config.toml
d_model = 192
positions = "rope"
init = "normal"
init_std_up = 0.0361
schedule = "wsd"
decay_shape = "exp"
steps = 3330
MLP neurons of a small language model. Each row is named by its layer, matrix (gate and up: input weights; down: output weights) and neuron, and shows model dimensions 0-191. Each number is 128 + 32 x the weight over its row's rms, rounded and kept within 0 to 255. Numbers have three digits each. A neuron's up and down rows have the sign that makes its largest values positive.
After each neuron's rows, "fires on" lists the tokens most often at its 100 highest values on Wikipedia text that the model never trained on; "fires in" lists the words (lower case) most often at its 100 highest values on Wikipedia text that the model never trained on.

L4.gate323:119118152151132151162094144125145194208161137111151158136127127069180130162129116132115118103134160153122158204213110150095130062104114088134105175159158152112173114136168113106148150072116097096124148104081149138149116141105138075062154127159148151116127144103109210113052075153125132158179088150139129101117112094149107145114122123108088101109125223154117119105138172080150160159126135108151087053129151112098133192078127124105173131176078116086130089168108083166103128140129079154185147122082145113138125157108111131061144115097123159200125164133161096161172093170103101125
L4.up323:070129121119122096180093138130117124122179158147158153134137132129140129127140129138089127101122129123195210169125101086116146172134109151080133152130111099123137089144144134142110111144124108053120070184150164164086133170171114083144125105152137130060154154109098214080092168122097143185167131189061141153079168112145127124108105162106179079151089204096127100182148133128149133116108151147138134069110128094118143127108088086116170103160081121214115137130171118181161154125117145156115117177051109157122159098145090104150125110170128080142103085150090096131106070108067187115
L4.down323:197113135150073107062121132099107096096169142154105154125129188161121126111135092104109118146169154062141102116095139070111151169109131087131127116156066128161154122106131099112146101132129135096131165132153136171082179148181134172122145083183046089145124211097187120113153144161132113160147181180130163120119132139138093132137143150178163136119139123149155078133082106165080114110107115096157089146066142156101098050134140113112090107133091161173132135148168117101109156119183243125164139120137090137176166117079149221116117148104131108128117101142078129122083151133073152104
fires on: " made", " ch", " received", " building", " created", " Ch"
fires in: "made", "received", "building", "change", "created", "increased"

L3.gate113:134154118143185102162130121123116153170123130097088097134110131161143152144122128135131174120131208143092144162094039126112129077084135163184134148165165117195183096152080115104124157102156138133135112173139130104207130070080117149076109189195091094140119109107143146162157112119114136105146129150139125162135151134109136108088089142095177166090130118121143135162166161076060080125088145139122134132092089140035106217135147131144104112130093153129160171068107097146150130111131121135162106138103116117188139130057131119086131127204170090062151118131153124155150054122162077132
L3.up113:157144085095114148124134116134107182114129131089091105153142167140127118149149141161182165107135181152113135178147082137133157080107133150132137163127118135178199096085130131118157154132138143137113073110147097097100069130139173127088120142223094132138147142072162141112101102039105192094138139087120146170157139116111145102141145183074183134163124164125084155208147144085133113110134141125094090126061100103115146213104123125126095148112166098112094164157050120183148113164147144128156122079149148148163105172081125126090136160158174105149151120135135145128137022061177140130
L3.down113:181159102078134121150100110151121152162133073064110074103069155117128143159113144147155106159147168121197178079164093091130136116059136132100128163113088164143165087107095109108110130158114164122088118132107111114169126105144122091088085137213083073132181138131150100125137131080115215147157131049155138155166102049147199118070095152075171123164103130141136132192098145150095104087107157145109143108104092116128140163098132141079085090103147125138140191114134134164171140154155164119098120125150158121143104116089085107101123167154157112115122126145071111117131085158221104139
fires on: "itle", " typ", "ype", "| Year", "tern", " type"
fires in: "title", "type", "year", "typically", "alternative", "species"

L3.gate215:125102132153082099151150096089114141111094129136138137132082139165125163101180077129098032053154080144162117097080120127105043108135148190111113121116169102124114110205151116176073117103163068092091145119112196181139123109153154157112164078132106058115106098122131125090153129153147112135051179066172171118121123113110116120135193180096139119148140131184131150104076131133180140130132129163113141047058133103127130125115162108101147122160042108100157107147138099099127155114083114173147116083103115107122161123087144151085167092114119117137118157123102113128144110130195117144
L3.up215:143094132131101151135157119093117121088098099161121104123168133171085147112117064107128145122171093111092102137127132084089113180113134100120153097137177185110128135196212140154111116200134116153162109086083155129128107104190187133083104086147112071085123131138141196079098134102138137133119156130166121111112166170149107125112139111037072143132123152159129128060144153121167140135144056129122105117090166133098163151139099128099169119155118181133100088099132137142134157128115103147067113069138097160167202107071174161050095129080124105091156082191152151128166129086154101177
L3.down215:147117130073093130106134078097111078125127133120107100107062164060125178109100092118119189113103129156141157159153097121110141114143084135125062148139117085064095124135082168145129125131094126095106123187099121110080173085100184153140139145109118139108076106054095124083071135111146120116090132120133148123104141107053118111132104112181084182099133164130112133147210146082118104123146077065117067126156165071106120132121149163137115062137084160146082130146068122116074128124146170175203158110075173118123158143079168080159149127151104160170089142102080162139150104168121143156
fires on: " their", " its", "al", "ian", " British"
fires in: "their", "its", "canadian", "british", "his", "chinese"

L3.gate149:122133090186101094101112164177135140155084083109107072134129152185126113139181070135154123134125158083047192084108178165129144096099202077100120108109105138125114132129091136137147131170177138130088135065144130131162147141139142118073130128142079161096055139115141218152120101109146174117120108163130108108087109086118130052119159096165101175128066122172091146115110175112124132165098149161137137148091088155116154146146158124112151164125137054105124165070143164110116118111168122206116187147145079149112152122141101131089116114101119162178153105061149115128094082130189096131
L3.up149:115153073162075088129075169181131120122099061094053077116125129148125149161144125181119145113161091098123172084176132078103099096126166137089118085131085142160108132118073170111168153129117175079162141113136144116096127192118108144073131103174159154068077154144114184134159136096104125125152128151183089148083136121103107130175109071182109120157084136156064109158147135150089174121113201177147137112124083128154077124070122104135139074155145097066153078137147120117113176116100090140098178138164164166101163126118091126102111164100172197144095111079161104145137103115142142144
L3.down149:170112077178105106120134140136125127107142159088080064145119142152155125111119150154149150097163066157106086069132159109136111131148155097099128097175155171171128123122105100129139169120056110133156152150079170129141112132153150112089137120141140201102124160142152160143134124080109121190149145189155095122090104080154110096112148079215073154173133139175120115129102069150101066178129219153098184143107120173135126175106141102130162136178104077130128180121163163154120149146120081121103209086139125107089129110152106154115105170153105150148051122067099106204104146104124104138
fires on: " public", " short", " great", "ut", " Public", "ubl"
fires in: "public", "great", "short", "dublin", "publications", "dutch"

L5.gate149:114151124119158084157073109146162127128162137108190164185144122164161167140151107135116184184110142140167157175138133057184088151153107130148092089109123063101115140121161077070145181144120177136119135082103151171124118073134152131069141145136133151138098137155104087177132151169188182176107152152163083143101061101117172211124095134091159111090136139187131114114112112090121094077155082126168148121128046115103099097174122080127114147154202132174152116117200115089195130121116155128104107169117135126076101132142127161081133128128105165152118112155089090103144121128136114174
L5.up149:129157054162049190101107141187145161117115165120120148114140131152121159107174098122103109170203127059135185085096105124161115080149151150166139133075141156123119100158117158074178121127139151141088110193110172148100136112133135079133170205153125109140167170114124147123106118134098177141143146183095135099068150133150171102098062123064189063106110081093075082110142102110118169150138129090180148148168150145132086137104133157122126129107121162107182152143127088133152155183114103193120149161177138125102129125097101087088142143145118132182108094157104177171092089123138178151
L5.down149:152116071107138202093117138127152121125115033154133092074135168119125069111177148157147122127143120125135148144117110172142134103097117115097095160141122181179146085068121174176154199164184105099163108089148134078083100181105077091072183097129106132137124118106080159147133123222113128151125137151183094095172147136124129132123168077117114139089087145088120144122143127084223143129095172111129101147080136161072155121131121138123151078101156160145098139128114141148146132143084065121140166148132143154094143053117118151141126163165103164109164144097126105130132044124099101068
fires on: "ed by", "en", "te", " House", " Assembly", "arliament"
fires in: "by", "house", "assembly", "parliament"

L5.gate297:108132160123147101142168133142114068125072105153162121104072098138121125110150100141112134156066100138148067152067131093118125188065134127097113114087122094107207108132176131154068112150085128137102108089146119178113172107130123126085134151123117156170147104185154120112079116079101077146069096085121179127163108096132100096115066167125182162101140122083147130139119090101080128145126138116134162147133143116103078108110133187178111108158070076132140154101127069174111149158128067124110191113135159158118134168094088046192183208125114065175130112139110085103120100139146128125
L5.up297:144112144165148132167153141077171092061160132141173122165092080100212178160162077145097120131142132143134097136107143106058099088078057115070108185137086123084109071125159122122168166100149098110148115144070051155050150143143078118130147111137100183147119105208156131122144139122105123210133095113110118127121095113132082149138162130166107149131127073070143147110091099126157088151214139120118145150154130108148127089128156121170106081135121162131206105100165149180111180114108115134132143157147140116147138138154073135132091186135144173122145148146128100164087105093086115129
L5.down297:168183082126141153129132111147142148100181191179110158154144128041143200150103165161083109146092147096113115140122153121092091120110057134128097146131169076151080131105132123161126172126130137056167146149111060160108114145133086143159109081157123227121137115106180135082070165119167138127118093151090094123094150126120151193085151125167162103081137080123157116157045110142160128158148117104105114142146139170109073181146171150094107147123107144087075136074152161149124171133176124134073079148149163138191126171167077143107139115130142135172173109171122144118123137157106147128
fires on: " as", ", as"
fires in: "as"

L5.gate395:131103218169167140170125114084126137147114176145159118183174154162129085097134088089110117190135150098149183088136152093176082181103101153057141129165068097148082154152125088120143129180081141176189143136089111093117145136163131151154138104066149143140134170147151154136118121090122157178084150120126156123151133110135125161078102067152168090161150103199109103086067135087190123181134106149133139115132096139133145097128170131115128084149108075109187154114123144149131125119134084188138114103138127174085158194131116130109102144181089138095139127086154114043092145070110154121
L5.up395:110121152119164156111136166136191126187118154190160135164156124212136089152107113117103100117115146132133137089116165169092111153209141112171132106131152067113128109171130134113164105116134134120154142114136182087093155183118194171122055063140104155155103175117137141167165087081133124160063097115106059142155152132144111166133104063153092161109123107167098131142071088056117141157140129111160133135090056129143109135163123192147112077102130123138156173119120116100154137059122154159193054093119124138112101156130064115123140098132107175138134128202133111128103104138114131196
L5.down395:158087055170148104147091076062118164168126162038150101105105074106118118142105093155144156110150139162126092140125167137094187130123145127071140094140116129135118142112107157052130159119145112095147106110152092098213160114143132124133075147112156064165156108104155115161159112112192128085174139107116136084111171164094140133116164078099127146139093121105172153076128183173106143108176121173130100097144147182127151123048068100115090135189061093133161113108161141168073096122179097123149130157078103134117143093144075093140114090166125127178148085132092137107176155122121142106
fires on: " of the", " during the", " that"
fires in: "the", "that"

L4.gate223:170154095147148161128171108163139110108102097103128140096118153124124209070144098170147154140183141134070157150067114136163144117143138150139106122178144140111044131122104118102119121134118099165170153111073151138143164118165086070116195161080127072140098140167129102110092113156164097121142102136119128133124123143135130062205106081142195126123127110111146126134127053160125142109128118164115114154120183155071156097069204185140058102137139108160079115183133179110106096113116129126071142178152122144115085192148181156171095117138186129121097205131102162143119157142118188130
L4.up223:141137131130203157171133087082145211139183133139130098095127108148135146128172197117147115114152133152085103156080131153033097126126145090204194156153182164142066128086151164116103133142168126117169107152112143135104078094116165180136106240159090123144168135117126159078188135100131118145081159104148142106169115131188124150101123190131148115137125146137145092126172174132090130114144115119084183121153159127115122084170182130100188126148076118097149101216134106174111146114095135122121108095138148183116138112098114110085132127143157112162083136120109146118130188177136104120
L4.down223:207114187089172151148134131135107085122164120144193120137132100155107077141163134135154162095209116140124081127107112160118155198117128120203202115058109095113160139114175117101129173110128112090123148119027202128124161130132096095085108115147111112125112145106149178111114103152180131146097112182128135061153142169109118152109147138107131191119142155130105160148108081176122113151066127119137172156126079064158151110137130102080107161154135048179071106159153144170132129148134154090157180173142140089109146125143122123135163055144116157138145100122125146064109152113140172148
fires on: " South", " Film", " Air", " Museum", "100", " Music"
fires in: "south", "film", "museum", "music", "100", "air"

L3.gate214:125138048149140083131143117167116115151097078160129113152144173155098213093137148117081161140133148121136149158156139075173141127127142150107123113156110098094170095170135149126162112138120134045113155144168093117176135078106142107062166126119076099138116065112093128168129126093154160117123168040088115185142130093102101070176173099111151085065155157182104150150134117130111170106133111119108128148115146195073126088136130148131146155147073171125128152161101121093171119135122123181172082047084145157174159119121156092140159120190140142093147172099171139082176092117168134085
L3.up214:127151074139137129132142136177167121125094089124151119148133183143088187084115139126075125136163133121101141136125118130136142106117140158117117099165140080098166104168109100127166190130132129046074170152137095091164129069116164129077184160096122106154104095107106123172142110083160144111148166070077112122134138080138065095199146092117147088060106148162119152140172164123160157065106116089136077138109131169114124103191157154153128176156082162102114166142130110090171122126118113192134091047089155167128169148110142098136149071181136187061156128090169131099130090108184120089
L3.down214:137128079120119132126157106225110158179127124124133106160092160131132237128103157125153096081097100109105184126136118116111102150164131119170100155174126084125118135150126101110189157088137103066117134212150159142127129142133136128109125168089116148172132078080126122115163145143198164127090119109116057100084102122101107101097116089108065000118130140135131122131155109105129146137101177099114128134170127135177130105183104126161163109109057184111118157163112133198136158135184181105130133106092164147182139160158133150118148153127162116123102205107157145093144148165137115113
fires on: ", including", " such as", " include", " included", " including", " like"
fires in: "including", "as", "include", "included", "like"

L4.gate168:130093112133144115116154136182198127142083124051162122124148164076157145136088173110085119131174139100085096108104131148140165206128069192122112163093125186143127107152090073119125038136049077128107127172134069116166109133076181116119117120146099097147185125117129159181144155147113171136085140183162150151086135160113122215203113104119131120109169100151145108121115164124138148135183173147153098136173107141147147141195124154135122125087178161113151146063100148120118152140168112154148169136118089155137116149128132141167127106176096160087115155144169127140135107092131193185
L4.up168:158193097078114094126133099099153125146158094057105097100137128079145109107127121141134115161080152077104170114171158137178132116125097177121162146146116124169145149159100177124160138119102123117137124107154040111128077146096141103133126157069122200126133160108170132096096162148109165115199139157150074130149117112172168161136100160170144080112163145127138117170061126091144109111130143149162094156145132202135129111062154150102123105113126112163149179153113058095148094116129069141165123087140134135118144137079155144084165125124116146088140082246170133127180173098148195064
L4.down168:093027133114169106108138115164090120174131087105146107154103181123186137091112177119086117108118110141120120142152098168166191191155143149106072124108131147124206151182120071093118076094066132078161070193148124085163160136118177103064174172089135139143168137104150122145091140130159133091130134093138174160122160136130151162187137157088181038092110077165150117112071100153159137114162142102096107151195107109129102150158116169110086152087113164107084139126101112113108116104152074126091088142144123137121111174153104134115122140159129105103126167151156133147156107110089182127
fires on: " that", " any", "ither", " this", "ed that", " them"
fires in: "that", "any", "either", "this", "them"

L3.gate281:148168076143145115148167122106136136093126166107106133166155173107126110110118073094116169135135142108178203060148129088183101150151146178093114169111111124158137090120170171148124146132115155158185147108145128141119113183079161128112118090129108179133112122147069084172116175124168165120137155114124112193150180046184112144136089124102167113134131109176115153192108134188133133069111122128074111129106122119078117123077156168152096097095086091148163122136135105139103132112143162157101116012172163190139133123179124118174061113095146154131120128139128052154160204135123136116
L3.up281:127221093141145130084122142140145155121171138180072079193173169100122177066147057105122131176170045099148143127125104101190137141138152153125124135172091128096158137154113179167159137101099085107153130114078145123137132097083161107102107203071108191147126081140076160198120149142142160143155135085142109141140169132150146114140122140120149118132182111150155149160149132112084093130109098169134083163096076137104040126077142140102137124146103086127151139142158114100129090119138151172065109060190179148128148094166120096111146131082143110152118103164139090143180162125121138097
L3.down281:155156058111111103132124139003208120122114183146134182146192123141152156135133153168142155067134169143127124121117145136100126128136095148132137102122195134143052074119125126083104159130146164165136092140119147114115124173120149166117057172076161150108131114121136104125141128148155098162145115097087120157126170116154149166140052145071112124125160154117159117133121156138151145072153116118089101146185091123105182141107085151163074091061133175126185169146069140119147150185155178098114115079125159096161133132120145107185065130156081118110101108187130152192141169109115118116
fires on: " two", " three", "wo", " four", " min", " six"
fires in: "two", "three", "four", "six", "five"

L4.gate158:156075131142139148119148167109118129132099195174182164128110156078126143141144133143141092091135151094142132116139116137083099072112133136157159142198173156128168096130126102118125168102081124131119154194098031102127096169127106191168144132090094176155131136173118156117157128151058163125121132147157165087067044114197141145126181095130107107112047109115100122148160075150162113118141143169127124114113104085146132139118112111136135171140174177106196172122060160148157168155091103116112140093070105108157162107078164181110086106166131153116133140106109148138188119063144177106
L4.up158:149050081047187144125079188153142152136091172093108157173149148149169087158172137124126148139135092153087123134105119122114141129082161173147126177149179192136117131173150127148096061095097120141093123183130146076076127137076137103116129126126121158083123123162143127183193068107056089166127154152127147116136098143131119091114129153105144138132068088135117126084083073096124113083107107153125117113143157083162129191075142050105144115119156111149154134117130168132103102193059148117103146085108144118121119157083191134089084083136086101166146132139098153123152140049116131106
L4.down158:128093067086134163117113132136115109124091117127102140084150117152165140150164123111088174115125102128172129076168160115117064090105118204064143130121110173102110112144149147085164156152071101096128086179081135153145142126126244115128136134145094138142146090167099069137164128117142081135082087164133155149135128148107186111087142144209131137129129072195143130099062118117150089102124105129172142159172139165167142161123167150118134099133146141141155125189080113129073116156097126130184143132068141120101043064106110159164121068118175122135081135133130049124091155118116159135
fires on: " first", " only", " second", "v", " last"
fires in: "first", "only", "second", "last", "advisor"